config = dict(
    n_layer=10,
    head_dim=32,
    vocab_size=2048,
    activation='relu',
    positions='learned',
    attn_scale=0.177,
    init_std_qkv=0.0395,
    optimizer='adamw',
    lr_head=0.00957,
    schedule='wsd',
    train_tokens=264700000,
    dataset='wikipedia_en',
)
MLP neurons of a small language model. Each row is named by its layer, matrix (up: input weights; down: output weights) and neuron, and shows model dimensions 16-143. Each number is 50 + 12 x the weight over its row's rms, rounded and kept within 0 to 99.
Before each neuron's rows, "fires in" lists the words (lower case) most often at its 100 highest values on Wikipedia text that the model never trained on.

fires in: "they", "there", "them", "series"
L4.up627:41 46 57 54 48 54 50 53 65 40 39 56 84 36 44 50 53 55 39 25 60 62 67 56 45 70 50 32 70 30 63 38 58 40 32 58 48 32 43 53 48 51 35 59 35 59 61 18 64 58 58 45 22 43 46 35 48 62 48 62 48 57 52 33 59 44 58 62 45 61 74 61 47 53 38 49 28 44 68 49 47 56 61 57 46 31 37 65 66 45 55 50 42 45 43 46 50 47 38 41 69 64 37 42 68 35 52 24 71 64 64 30 33 49 67 44 39 34 48 57 69 56 44 46 54 50 50 58
L4.down627:68 49 62 45 61 69 44 51 42 49 50 53 39 49 46 34 56 51 68 36 23 68 50 71 36 55 45 56 42 73 56 48 65 47 48 57 39 46 66 53 44 53 56 51 65 71 40 55 57 47 31 52 66 49 50 37 46 50 51 54 27 51 41 42 59 46 47 40 65 45 47 43 63 40 31 48 35 65 40 48 56 68 80 51 48 52 67 42 55 48 37 39 71 55 46 52 58 34 47 54 32 39 52 49 42 28 36 42 45 38 74 52 31 31 64 31 67 56 58 34 49 60 45 51 56 67 49 32

fires in: "where", "however", "when", "though", "before"
L5.up59:61 54 54 51 29 56 42 66 48 42 56 64 49 31 44 57 55 40 38 38 46 59 49 43 53 54 41 50 34 38 57 72 26 59 44 53 68 36 49 49 48 39 50 47 45 52 42 42 44 73 52 52 61 44 57 59 26 78 33 57 40 49 58 47 53 40 56 78 36 30 57 44 46 53 43 28 29 50 68 54 65 78 72 39 40 47 53 60 77 54 39 50 34 62 62 59 38 52 27 56 72 43 43 48 64 60 59 49 75 66 52 68 41 44 43 48 52 46 43 50 65 37 47 54 36 57 71 52
L5.down59:64 31 31 50 41 43 52 55 33 56 39 63 46 37 33 39 47 56 50 49 56 49 57 60 61 45 60 66 36 37 51 42 60 50 44 63 39 47 34 52 30 43 45 54 49 47 39 34 38 91 46 44 73 48 53 52 31 40 80 64 54 33 57 56 56 46 51 65 49 50 53 48 44 49 60 19 47 57 31 54 66 48 58 52 56 54 62 46 54 59 36 62 29 44 48 54 26 73 36 76 51 64 58 69 62 55 43 41 53 40 22 59 49 35 62 32 30 72 76 55 49 60 58 56 65 40 46 41

fires in: "an"
L5.up409:44 32 60 44 49 33 51 34 49 51 45 57 56 64 42 58 52 50 44 46 47 52 46 57 66 52 56 52 58 42 31 56 43 54 42 57 36 45 52 22 51 45 45 26 50 51 65 43 49 17 74 33 60 46 31 50 44 34 38 56 66 30 41 63 32 30 39 79 69 52 69 18 64 39 40 43 62 52 53 61 40 37 56 70 62 48 49 43 76 58 53 63 55 56 44 32 63 45 68 36 58 49 62 44 61 54 57 33 49 62 53 60 55 44 49 74 49 20 51 47 52 61 49 45 61 58 58 28
L5.down409:47 46 64 40 28 51 51 33 46 46 42 30 47 70 52 23 39 64 46 48 43 60 77 40 33 51 45 79 43 65 71 66 41 59 61 31 45 24 53 49 61 45 29 61 59 42 45 26 45 60 60 61 48 45 58 44 39 41 36 38 57 37 33 76 56 47 57 45 59 45 62 31 36 46 53 54 57 64 48 55 56 60 45 52 39 54 38 23 45 69 43 44 36 70 39 62 40 30 63 68 60 74 63 48 44 63 33 59 33 57 42 56 60 51 53 47 58 60 46 50 45 51 69 46 66 53 51 40

fires in: "as"
L6.up143:38 46 61 61 56 33 29 39 18 58 41 29 46 62 38 68 52 50 52 47 71 41 76 46 58 45 60 58 62 54 63 42 54 61 49 61 52 67 48 36 55 28 50 55 59 46 71 45 72 50 70 48 59 56 57 49 30 38 58 53 47 29 38 47 61 29 52 63 47 31 55 56 58 40 35 46 29 32 45 66 44 44 56 59 76 57 52 55 52 57 35 64 36 47 42 37 36 49 66 48 67 61 42 48 61 46 54 42 63 66 44 37 64 57 56 52 46 50 33 47 74 70 46 20 46 63 50 53
L6.down143:55 43 58 54 51 50 55 20 45 27 35 47 60 52 40 48 42 64 62 65 42 42 51 35 48 51 50 61 40 61 39 51 46 47 71 50 32 33 57 64 34 60 16 81 46 31 42 41 59 58 54 51 40 39 56 59 31 54 31 51 54 57 43 54 54 51 63 42 40 48 55 50 41 44 52 25 46 39 56 62 38 67 51 59 47 51 66 49 33 53 42 56 33 69 30 52 57 73 54 49 61 63 38 45 66 50 41 28 38 55 44 67 52 69 41 64 58 48 46 33 42 48 54 77 61 66 43 47

fires in: "from", "born", "texas", "is", "was", "british"
L5.up228:38 54 58 61 50 50 47 54 59 48 35 49 58 40 67 43 49 23 50 41 63 57 40 66 50 47 62 31 54 32 74 45 44 61 48 08 22 39 55 49 34 42 60 35 71 42 60 52 44 54 53 40 41 38 47 73 31 57 71 52 49 51 57 63 36 57 42 43 39 58 60 40 35 37 59 58 46 38 45 56 48 53 58 52 70 48 54 59 57 41 37 58 25 64 36 56 43 56 40 29 62 55 66 59 43 28 76 30 50 63 64 44 54 43 67 57 58 47 24 55 66 58 37 49 40 67 51 82
L5.down228:39 60 50 36 58 44 37 40 42 45 44 39 61 40 38 60 44 50 29 68 49 47 65 51 51 34 38 43 48 59 63 44 49 51 50 51 55 66 35 45 54 75 39 60 27 65 57 36 43 63 45 47 62 47 40 48 24 38 40 41 29 68 59 52 49 41 77 38 58 50 78 41 52 25 35 45 41 61 52 58 40 62 55 49 54 40 35 37 59 57 45 37 73 79 73 49 51 42 44 48 36 48 63 53 38 55 48 37 65 62 44 47 43 67 42 33 49 37 57 59 48 61 28 60 61 34 51 63

fires in: "by", "on", "at", "as", "of"
L5.up239:45 47 57 49 57 38 44 37 56 35 50 50 50 31 60 51 78 40 37 47 63 65 52 43 66 43 52 46 38 47 37 32 69 62 44 18 31 45 45 51 52 57 34 69 67 39 47 46 48 70 47 61 42 46 51 49 38 46 47 39 41 52 51 48 37 27 40 76 48 35 50 53 57 56 41 60 53 36 67 51 43 60 51 80 64 37 48 47 61 56 53 61 43 64 42 23 51 48 58 56 78 60 55 47 49 32 65 37 43 35 58 48 43 62 50 50 50 21 57 32 70 49 45 30 49 44 71 60
L5.down239:41 74 71 69 44 45 48 73 59 25 28 63 32 41 52 42 36 36 43 20 66 64 46 38 59 54 56 27 62 47 53 56 42 32 58 65 45 46 49 52 36 49 67 58 43 50 24 41 36 72 58 49 51 43 46 51 59 49 40 40 56 54 43 56 58 62 51 68 56 43 59 41 36 44 46 44 35 36 45 54 74 39 43 27 39 43 41 44 58 67 52 75 60 54 51 50 52 51 41 58 31 21 47 37 58 46 58 59 55 76 70 67 47 44 44 45 31 49 44 48 59 35 44 41 47 54 63 52

fires in: "an", "animator", "animation"
L6.up306:54 53 58 38 35 49 47 34 51 21 41 51 50 54 31 56 60 50 29 29 48 48 50 64 47 60 46 47 50 41 54 57 44 64 48 46 27 53 65 28 39 53 59 59 62 67 87 51 64 45 50 37 44 62 32 69 45 54 23 64 79 49 49 74 36 47 40 61 73 57 87 33 57 37 42 40 54 48 67 62 48 44 64 46 33 59 49 52 62 57 38 63 34 61 47 47 54 47 57 27 52 64 51 50 69 53 45 49 41 76 35 57 43 40 53 37 57 44 30 59 57 41 53 57 50 69 51 36
L6.down306:37 46 51 43 33 44 44 43 48 68 40 54 64 59 55 54 27 68 50 40 46 51 76 29 41 49 40 57 64 46 55 43 39 60 44 26 34 40 61 48 53 37 49 46 63 65 55 41 34 41 43 68 59 49 58 50 64 41 39 31 64 47 70 61 57 64 47 46 52 52 83 31 51 51 45 40 62 61 39 67 69 45 46 71 42 63 53 44 47 49 26 49 31 66 48 52 66 47 60 54 35 51 66 51 54 58 57 65 52 56 70 58 37 47 45 61 56 52 49 42 51 37 60 47 60 68 12 32

fires in: "the", "athletics", "other", "health", "athletic", "of"
L4.up132:32 50 54 58 43 53 53 34 63 36 59 41 50 57 39 56 69 59 43 31 64 63 31 47 47 71 55 51 47 62 48 40 43 41 44 18 45 41 61 53 52 41 42 61 46 37 52 41 71 41 50 56 65 56 48 41 33 50 36 47 48 52 61 56 34 59 26 69 51 59 56 13 54 59 34 79 24 33 66 31 52 55 44 54 43 26 38 39 38 48 67 47 35 54 48 40 42 51 53 37 65 46 46 30 61 53 60 61 67 54 33 67 54 51 67 65 67 41 44 63 24 45 36 52 41 71 74 54
L4.down132:51 55 57 65 34 69 61 60 37 45 44 42 56 65 44 66 59 30 67 43 55 43 43 46 49 48 64 41 53 57 67 54 47 53 55 44 74 49 58 42 52 53 39 65 59 48 61 41 66 53 65 71 70 51 45 59 57 38 30 29 71 42 57 61 50 72 54 58 49 52 43 48 40 57 40 55 65 55 54 69 52 21 55 70 53 34 46 30 24 47 85 45 40 45 66 51 41 49 30 57 31 26 53 53 61 31 51 51 35 30 50 42 40 60 38 52 41 56 37 48 53 48 56 32 56 54 55 60

fires in: "it", "that", "its", "which"
L5.up7:36 57 55 51 60 63 51 57 56 51 46 36 49 50 50 43 55 55 61 53 42 70 66 52 52 52 49 57 70 56 43 58 52 32 35 58 36 25 38 41 47 55 43 59 62 47 73 27 44 45 51 47 43 38 34 39 35 55 32 57 42 21 66 45 64 58 35 61 53 36 69 52 64 40 43 53 25 60 51 45 54 65 50 63 57 38 40 73 41 37 52 60 48 67 51 22 36 63 51 54 62 47 48 47 59 34 67 26 50 52 53 28 60 44 56 41 65 52 56 60 63 72 49 33 36 75 61 30
L5.down7:57 76 34 24 57 44 46 46 28 51 56 31 48 39 57 40 64 56 40 45 47 47 64 42 31 38 47 66 54 75 60 55 38 50 42 54 54 49 50 58 39 56 65 42 54 57 42 46 68 20 62 37 53 46 47 27 55 36 44 53 63 46 49 35 66 50 54 75 58 27 60 37 58 46 36 54 42 57 51 44 57 66 46 47 53 67 59 47 48 87 10 42 40 52 50 75 47 47 33 30 50 56 59 61 32 63 42 58 53 50 58 36 56 53 48 24 48 64 52 50 79 65 41 52 61 43 55 38

fires in: "us", "usa", "liberal", "goals"
L4.up286:49 43 60 66 50 33 50 39 56 56 69 29 61 55 40 65 59 46 47 59 41 58 48 62 53 60 29 54 44 44 40 64 40 32 49 35 50 32 31 49 39 42 55 46 61 29 45 38 54 34 54 44 46 43 52 43 39 50 45 37 60 28 52 48 33 45 67 48 51 56 66 51 57 18 48 66 17 47 51 60 41 51 48 60 50 29 33 37 65 42 49 58 50 45 58 33 63 44 51 70 42 60 63 37 51 72 47 51 66 48 40 57 59 71 80 66 43 50 52 57 53 36 25 63 41 73 55 40
L4.down286:54 40 57 44 47 47 58 67 68 41 56 53 66 51 42 35 69 38 35 51 67 70 21 36 53 56 57 49 55 64 50 54 65 54 54 55 62 50 35 45 39 31 64 35 42 47 46 54 57 59 51 58 37 49 62 68 54 52 27 48 46 49 41 49 37 54 47 69 40 31 63 30 63 26 57 52 49 57 32 53 44 51 49 77 48 27 23 33 42 59 60 56 33 55 34 39 49 44 71 69 65 41 39 50 44 42 50 68 74 69 61 60 65 38 42 60 45 51 30 63 29 60 59 40 62 36 59 40

fires in: "her", "his", "historic", "the"
L4.up608:56 57 54 74 59 63 58 45 51 36 46 48 45 41 49 52 50 47 46 57 61 45 59 55 33 84 59 55 43 40 40 64 57 56 40 47 33 32 45 56 50 59 20 50 65 70 68 34 53 48 47 37 38 43 56 56 38 61 49 72 55 52 74 64 21 59 52 57 72 65 45 28 65 55 48 54 45 53 60 42 87 62 32 37 49 56 34 60 45 51 38 68 48 46 46 40 45 53 31 40 32 45 47 29 69 58 59 48 48 74 55 49 48 48 69 40 70 45 33 69 49 27 36 44 57 59 55 39
L4.down608:54 69 55 59 51 57 55 36 68 43 49 66 46 62 43 35 48 49 47 55 35 61 70 40 37 50 33 64 66 53 59 57 37 56 41 46 38 58 56 44 56 70 67 51 55 52 63 51 39 47 49 30 45 55 56 58 19 66 47 49 55 59 43 27 62 45 63 38 74 22 55 56 54 54 50 28 47 61 42 47 39 40 39 67 53 65 59 34 32 83 65 45 60 51 64 49 71 47 47 70 44 43 47 51 59 47 90 50 48 62 23 30 32 45 60 55 51 39 69 57 37 31 47 59 51 44 54 64

fires in: "and", "of", "federation", "national", "federal", "democrats"
L5.up344:44 40 57 98 47 59 47 43 74 37 47 63 63 69 09 47 66 47 52 46 33 64 26 40 42 51 64 50 53 42 44 51 76 56 51 42 39 46 58 60 49 67 37 56 53 63 67 50 77 51 50 36 50 41 66 37 16 64 40 64 55 59 47 43 38 39 37 59 58 49 74 46 48 51 40 47 45 46 50 46 46 61 24 55 33 67 43 50 59 43 73 59 37 45 69 44 53 34 51 31 49 46 55 53 52 45 50 37 70 47 51 54 52 52 53 48 53 33 45 65 49 46 47 52 59 51 43 35
L5.down344:27 50 82 48 58 56 48 66 19 54 67 45 20 37 55 51 29 58 49 51 40 45 68 52 44 45 30 53 45 64 56 59 50 49 49 62 57 61 47 46 59 47 41 45 65 64 62 49 48 33 47 41 46 42 54 56 66 48 37 54 49 63 36 55 73 60 30 51 74 67 67 47 60 65 64 60 64 30 27 28 80 50 40 61 46 44 41 49 45 64 65 40 55 41 57 61 46 45 61 45 33 66 50 53 63 49 41 57 50 53 48 53 47 39 44 51 30 48 52 62 50 78 45 56 52 36 26 36

fires in: "television", "athletics", "other", "netherlands", "together", "technōs"
L5.up95:68 39 56 64 60 61 58 51 50 55 59 45 56 38 65 64 40 48 49 52 59 66 57 41 48 45 56 46 48 28 58 60 69 36 25 70 51 38 47 36 29 59 44 49 33 54 41 47 54 37 50 56 44 50 60 62 39 58 21 63 55 49 64 36 41 55 57 63 50 51 74 23 50 58 43 38 61 39 64 39 58 78 44 55 58 44 53 49 35 46 46 59 33 43 36 28 28 66 35 47 50 58 75 32 44 63 66 58 78 49 81 48 44 51 65 54 66 50 53 53 42 52 41 26 33 46 48 28
L5.down95:47 47 71 14 52 52 33 51 57 42 62 47 44 57 59 52 41 42 76 48 75 25 32 33 46 46 63 73 47 51 38 58 36 72 32 59 39 66 45 74 40 65 36 60 59 50 60 51 51 37 35 36 63 65 64 47 63 49 44 56 40 59 46 51 49 77 45 68 67 45 36 56 61 32 52 68 60 52 66 50 40 46 49 65 46 65 52 55 27 53 53 42 44 44 67 40 43 53 32 34 27 50 61 56 46 54 41 49 33 63 46 43 55 49 57 48 50 38 49 29 42 47 61 38 48 41 64 59

fires in: "on", "one"
L4.up117:44 63 54 50 53 46 69 41 62 45 57 43 46 44 64 59 66 62 61 49 69 41 48 45 50 60 70 48 65 26 55 27 69 45 58 48 23 46 50 55 39 47 65 52 39 51 45 61 48 38 51 61 56 43 48 53 63 74 46 50 52 56 57 42 35 26 49 46 45 51 59 57 39 38 53 65 32 27 65 32 39 57 59 36 57 41 39 26 60 62 37 47 38 38 46 51 45 43 56 59 65 53 58 50 45 62 66 45 35 72 55 51 70 63 54 30 65 30 49 40 63 59 40 28 30 50 74 40
L4.down117:45 74 54 16 54 48 37 54 63 65 45 71 47 48 53 43 66 56 52 54 54 40 47 49 52 47 70 34 60 37 48 41 30 37 58 26 47 55 67 52 46 45 75 70 47 45 35 66 39 33 16 59 32 49 66 50 45 55 62 38 39 38 54 40 53 48 61 47 64 28 66 58 39 29 54 51 31 62 50 37 50 60 67 28 55 60 44 29 58 65 32 35 33 39 44 65 74 53 63 42 41 58 47 57 49 45 51 71 56 55 64 55 59 59 60 50 53 37 49 67 53 45 73 39 66 45 58 50

fires in: "is", "as", "became"
L6.up28:34 39 57 40 45 42 39 34 41 60 59 31 54 51 52 44 61 59 57 39 60 57 35 52 56 41 77 45 68 57 77 68 50 43 59 45 48 38 28 49 39 39 64 64 53 64 67 39 56 59 49 36 52 38 58 53 44 38 45 57 53 44 33 46 41 51 26 65 52 36 71 53 34 54 45 27 40 39 71 54 40 54 45 72 58 64 37 50 54 56 32 57 32 52 58 29 39 39 55 57 49 57 47 49 80 62 70 43 44 65 57 47 48 57 53 54 51 41 49 45 48 40 51 57 30 48 42 69
L6.down28:39 64 32 41 34 25 53 53 38 40 47 48 48 41 49 59 43 76 47 39 35 57 51 49 55 46 46 65 46 69 72 47 63 71 61 34 41 54 58 56 56 55 36 63 60 47 53 65 49 64 49 27 51 47 53 67 44 54 19 47 45 42 42 54 61 63 54 73 66 23 36 59 54 58 58 32 44 39 44 49 48 61 65 26 56 46 56 57 50 57 40 64 27 31 46 38 56 56 36 59 57 54 44 58 52 51 38 43 56 50 33 40 55 61 51 39 71 58 54 73 50 64 56 70 45 15 37 48

fires in: "as", "dismissed", "carlos"
L5.up89:57 36 56 43 41 38 44 28 55 33 55 47 58 58 51 61 62 44 61 32 34 71 51 43 67 34 62 62 68 41 50 58 62 59 46 36 47 49 34 38 54 30 53 41 55 32 66 53 84 55 58 53 38 46 49 64 52 43 44 45 59 59 45 45 35 61 41 54 52 32 55 49 50 53 20 40 42 47 50 63 46 40 58 69 62 48 50 43 59 63 60 71 46 48 39 05 33 49 61 53 68 55 53 44 48 52 49 28 40 70 49 29 58 32 49 42 45 53 56 33 72 68 51 46 45 55 46 60
L5.down89:62 67 58 55 52 41 60 70 47 58 24 49 51 49 57 48 71 47 43 53 31 51 54 53 45 52 33 50 45 50 62 37 59 50 49 32 59 49 38 57 32 42 46 58 35 63 35 42 63 67 48 48 55 36 46 31 58 36 37 74 43 49 48 36 59 58 67 44 31 36 39 51 57 70 53 46 56 37 42 61 57 58 52 44 54 51 39 62 35 71 42 50 46 39 38 60 74 51 42 53 63 51 43 53 61 33 73 48 53 40 54 35 53 40 58 72 55 53 65 45 32 54 81 44 37 65 62 18

fires in: "it", "its", "italy", "literary"
L6.up394:36 32 54 53 35 41 53 58 65 50 46 27 68 42 55 62 54 45 55 47 43 59 46 58 39 70 56 53 70 67 70 60 46 44 36 57 35 52 40 51 46 37 67 62 69 36 45 42 68 34 56 35 46 56 26 45 52 55 34 45 52 30 61 32 51 50 50 54 46 60 55 34 77 36 62 74 32 56 61 68 27 52 72 46 57 55 42 59 48 45 41 37 56 69 38 45 59 42 34 47 85 69 49 53 52 58 53 43 59 74 33 40 69 46 44 46 46 52 41 59 75 52 35 53 41 43 48 52
L6.down394:55 48 42 54 60 50 58 50 49 62 49 39 60 55 48 40 19 56 33 62 55 42 66 58 42 63 65 59 60 41 49 39 36 40 50 43 57 53 42 24 59 55 40 46 67 64 58 39 52 20 70 62 42 33 55 47 43 28 51 50 62 43 48 34 65 60 61 40 80 44 81 54 46 46 78 60 49 61 41 37 37 54 41 53 50 52 80 49 38 44 48 33 39 55 57 49 40 68 48 63 55 33 45 61 45 57 72 38 52 43 50 44 79 51 47 61 51 63 48 59 39 37 66 77 59 45 53 42

fires in: "of", "under", "off"
L4.up112:46 38 57 36 62 64 54 24 66 34 66 62 34 68 62 72 61 41 34 49 72 65 47 39 51 56 44 30 51 49 67 39 51 63 46 64 43 42 50 49 51 41 35 46 40 41 54 57 57 64 60 50 49 48 50 58 42 52 42 37 56 51 44 51 37 25 56 66 62 63 67 52 46 64 50 58 49 37 78 38 64 49 81 46 44 29 58 50 63 55 50 49 44 56 64 60 43 43 55 66 57 45 42 51 32 29 53 60 45 62 52 69 70 58 47 59 43 22 44 37 55 63 43 52 30 60 47 70
L4.down112:31 59 33 18 51 53 46 43 64 58 41 52 38 60 51 55 52 43 65 49 56 50 71 41 47 43 62 38 49 42 52 30 53 32 55 49 41 54 53 55 47 52 58 55 45 37 50 60 34 49 41 49 36 44 31 30 38 42 80 28 44 56 36 21 46 49 42 58 55 55 83 50 54 23 54 61 29 58 58 19 45 63 74 47 54 54 73 47 54 65 40 60 43 43 64 30 77 52 43 56 45 50 37 57 58 52 56 57 55 59 49 55 58 46 43 55 47 41 46 56 60 52 34 63 65 47 54 49

fires in: "game", "liberal", "games", "goals", "heart", "average"
L5.up289:50 39 63 26 54 34 45 39 59 39 58 32 60 30 36 62 56 45 40 41 58 57 53 37 46 58 63 38 37 50 48 70 57 62 35 57 49 60 37 52 48 39 43 58 52 52 46 24 62 56 47 55 36 38 57 71 68 80 41 50 53 23 58 50 29 28 54 79 59 34 81 47 80 35 38 48 37 50 82 41 44 42 48 54 38 60 41 57 44 49 54 51 60 48 45 54 30 53 42 54 72 47 57 37 52 49 65 49 54 63 53 71 62 50 46 35 63 41 55 60 43 44 43 47 45 85 47 66
L5.down289:51 65 63 44 39 61 40 42 57 47 48 20 70 59 43 59 64 54 49 62 71 38 66 38 34 67 67 64 49 45 52 75 68 42 70 60 38 64 71 57 35 55 43 50 39 46 56 38 44 42 48 48 40 48 76 35 63 50 47 60 40 45 69 24 48 54 42 43 51 60 46 51 50 48 31 48 41 53 63 36 41 46 58 71 40 55 24 50 38 45 60 56 49 61 60 51 57 56 53 48 45 45 45 60 45 52 38 70 30 43 29 51 57 51 26 48 59 42 60 43 23 57 16 54 47 54 39 65

fires in: "and"
L4.up96:56 57 54 58 37 55 54 55 42 44 31 18 56 65 36 50 55 49 63 50 36 50 70 61 48 52 45 47 70 32 36 62 57 40 40 41 60 36 61 55 41 41 42 58 54 51 66 43 68 59 63 37 44 46 62 49 32 57 58 63 35 46 48 38 56 35 34 56 51 56 66 38 43 47 23 56 43 60 52 51 55 53 48 47 62 51 53 54 54 50 52 75 72 45 53 24 51 50 50 31 45 29 53 42 64 47 61 47 47 57 75 55 44 49 39 43 79 46 44 57 75 37 46 39 32 50 71 45
L4.down96:53 46 45 49 49 61 46 31 62 49 76 51 38 42 35 57 46 53 59 45 56 44 44 48 61 48 42 52 45 56 41 43 31 44 51 41 46 59 50 55 64 72 37 50 77 41 43 55 47 38 41 45 48 49 56 70 35 47 58 43 32 70 52 48 48 73 52 52 55 48 29 37 46 43 50 71 62 53 30 46 43 59 43 59 74 46 46 26 46 66 35 43 45 24 38 65 60 34 83 36 46 73 56 55 41 40 55 57 59 72 18 46 66 69 64 67 38 49 49 48 49 59 54 53 33 52 50 51

fires in: "an", "animator", "purchased"
L4.up460:59 46 63 47 51 58 47 37 40 57 36 29 58 52 49 76 45 55 36 32 43 36 67 51 41 60 51 57 65 39 52 58 52 55 44 52 33 58 62 43 25 43 66 60 60 61 48 34 48 35 61 45 52 43 43 55 42 48 37 67 73 28 52 59 35 34 43 59 82 60 59 44 52 42 42 30 58 36 55 62 46 51 63 56 44 53 51 38 53 53 72 52 35 64 50 42 63 65 58 29 45 56 47 42 51 48 36 65 45 80 26 58 45 40 38 58 43 41 25 53 65 62 44 47 47 70 64 62
L4.down460:33 69 55 48 30 38 47 59 72 40 43 56 52 50 48 35 35 51 31 45 31 57 63 40 44 50 25 56 53 43 42 50 44 38 42 29 69 27 46 55 60 41 57 33 63 56 59 68 59 36 52 49 78 50 39 51 59 23 21 29 77 36 32 47 60 60 44 68 43 68 39 28 45 61 35 52 84 54 38 41 55 48 52 58 28 63 45 55 55 75 51 49 57 57 57 69 55 46 43 50 65 41 65 40 58 45 49 60 63 66 62 57 41 57 55 39 68 39 37 52 57 60 49 49 37 47 61 40

fires in: "as", "associate"
L4.up516:50 46 59 55 29 52 59 30 58 43 58 41 42 44 58 59 61 47 59 32 51 79 64 27 55 37 46 64 58 64 54 51 65 49 62 62 21 56 35 62 47 46 34 58 75 64 61 30 64 54 63 43 54 49 42 55 55 51 64 55 55 46 71 47 39 54 60 51 67 56 40 54 47 28 31 41 20 33 54 55 45 52 40 66 75 79 41 44 46 55 28 78 28 39 33 32 44 36 53 55 45 53 47 38 67 29 44 65 49 58 44 42 58 37 49 51 54 53 44 44 45 38 41 48 45 51 44 30
L4.down516:36 41 36 45 55 31 52 25 41 60 30 38 42 55 36 50 41 66 34 54 41 54 74 41 51 45 50 51 57 64 57 52 48 60 64 38 51 57 41 64 74 64 41 58 27 50 38 66 78 54 50 75 46 37 52 48 49 40 51 43 28 54 36 30 54 60 53 42 37 23 49 63 55 49 34 58 50 40 27 64 36 65 45 49 36 49 61 46 47 50 27 48 34 56 19 71 74 59 50 58 50 52 46 60 67 62 67 39 42 61 55 54 65 38 42 62 59 53 55 53 51 62 69 48 55 51 45 40

fires in: "at", "for", "after", "with", "of", "during"
L4.up147:37 62 55 51 57 49 40 23 64 33 63 56 37 39 62 33 73 37 43 60 40 72 67 49 62 45 54 36 47 51 61 42 78 59 48 41 43 34 32 44 14 58 28 42 55 48 55 55 51 69 55 38 67 37 63 50 19 34 39 28 38 49 61 47 52 43 40 66 56 50 54 47 40 39 70 57 51 43 58 56 49 43 45 78 60 49 42 40 46 39 51 67 42 64 48 40 26 62 49 46 74 59 66 56 41 54 71 44 47 57 54 43 51 66 52 53 41 36 46 47 72 48 51 62 40 54 68 60
L4.down147:43 42 55 59 68 53 43 61 58 72 46 45 37 46 45 58 28 55 61 44 55 39 66 64 46 60 51 57 60 63 35 55 35 25 46 61 56 56 68 47 43 40 47 54 35 62 49 41 50 46 47 46 73 51 49 34 32 42 57 53 44 63 48 52 60 60 43 56 36 61 46 55 51 26 42 56 51 32 59 43 65 47 51 43 63 33 59 36 75 70 38 52 65 43 43 48 68 54 58 70 53 61 48 42 61 47 67 45 57 24 62 45 71 29 60 60 47 47 45 31 25 40 31 53 49 54 40 53

fires in: "on", "produced", "development", "credited", "production"
L6.up229:76 31 59 42 63 46 30 52 55 53 59 60 70 44 75 63 60 50 49 38 54 61 35 51 48 67 57 42 48 36 60 74 56 49 56 53 26 63 70 57 41 48 72 50 52 39 37 49 69 46 53 45 35 43 39 75 41 50 56 37 45 50 55 47 51 21 36 64 44 39 51 39 53 60 55 63 35 59 48 43 48 46 54 42 65 32 26 33 63 51 39 59 56 41 44 46 55 57 55 26 60 65 76 37 43 32 60 50 28 43 48 54 68 55 34 43 59 30 53 58 53 71 34 40 50 47 46 64
L6.down229:63 61 42 47 58 55 72 36 67 52 34 64 38 43 63 40 54 66 73 53 48 36 37 70 41 34 32 65 64 49 44 55 65 40 38 44 50 34 29 30 58 62 35 66 56 73 37 47 52 39 50 41 40 42 63 57 40 68 56 20 66 57 50 54 53 57 47 48 56 57 39 60 49 38 45 46 56 51 67 41 33 44 51 58 48 80 52 36 49 71 66 61 43 48 46 56 64 27 28 58 62 40 31 58 46 58 59 47 72 64 62 51 54 44 35 60 41 47 34 43 50 50 57 57 65 48 67 46

fires in: "of", "often", "off", "currently"
L5.up519:40 38 54 47 42 63 56 37 56 49 48 54 46 66 53 57 70 49 37 46 60 66 44 52 72 37 46 55 32 49 49 42 56 42 38 46 48 36 44 42 54 57 49 67 44 41 58 52 59 33 41 42 63 50 51 41 52 66 44 44 41 58 48 56 46 57 74 66 69 38 83 41 46 16 47 72 56 36 72 23 70 57 62 36 67 38 41 45 61 64 55 79 52 43 61 38 56 70 36 57 45 42 56 43 53 55 47 56 64 45 63 50 47 52 60 72 36 26 40 24 36 66 55 66 29 40 65 52
L5.down519:40 52 44 51 44 57 42 46 64 53 44 40 28 63 48 16 59 36 43 38 58 31 64 42 48 61 50 37 66 41 48 54 66 54 45 47 55 64 59 57 43 63 41 70 44 53 72 38 56 33 39 46 36 56 76 54 41 44 37 43 43 58 39 41 46 48 40 37 28 40 64 42 40 46 61 62 65 25 59 56 53 69 70 54 41 42 47 44 55 38 55 64 45 53 59 46 48 37 47 52 29 72 51 68 70 54 45 66 13 63 56 48 68 40 27 69 46 59 59 70 45 40 56 65 54 38 63 71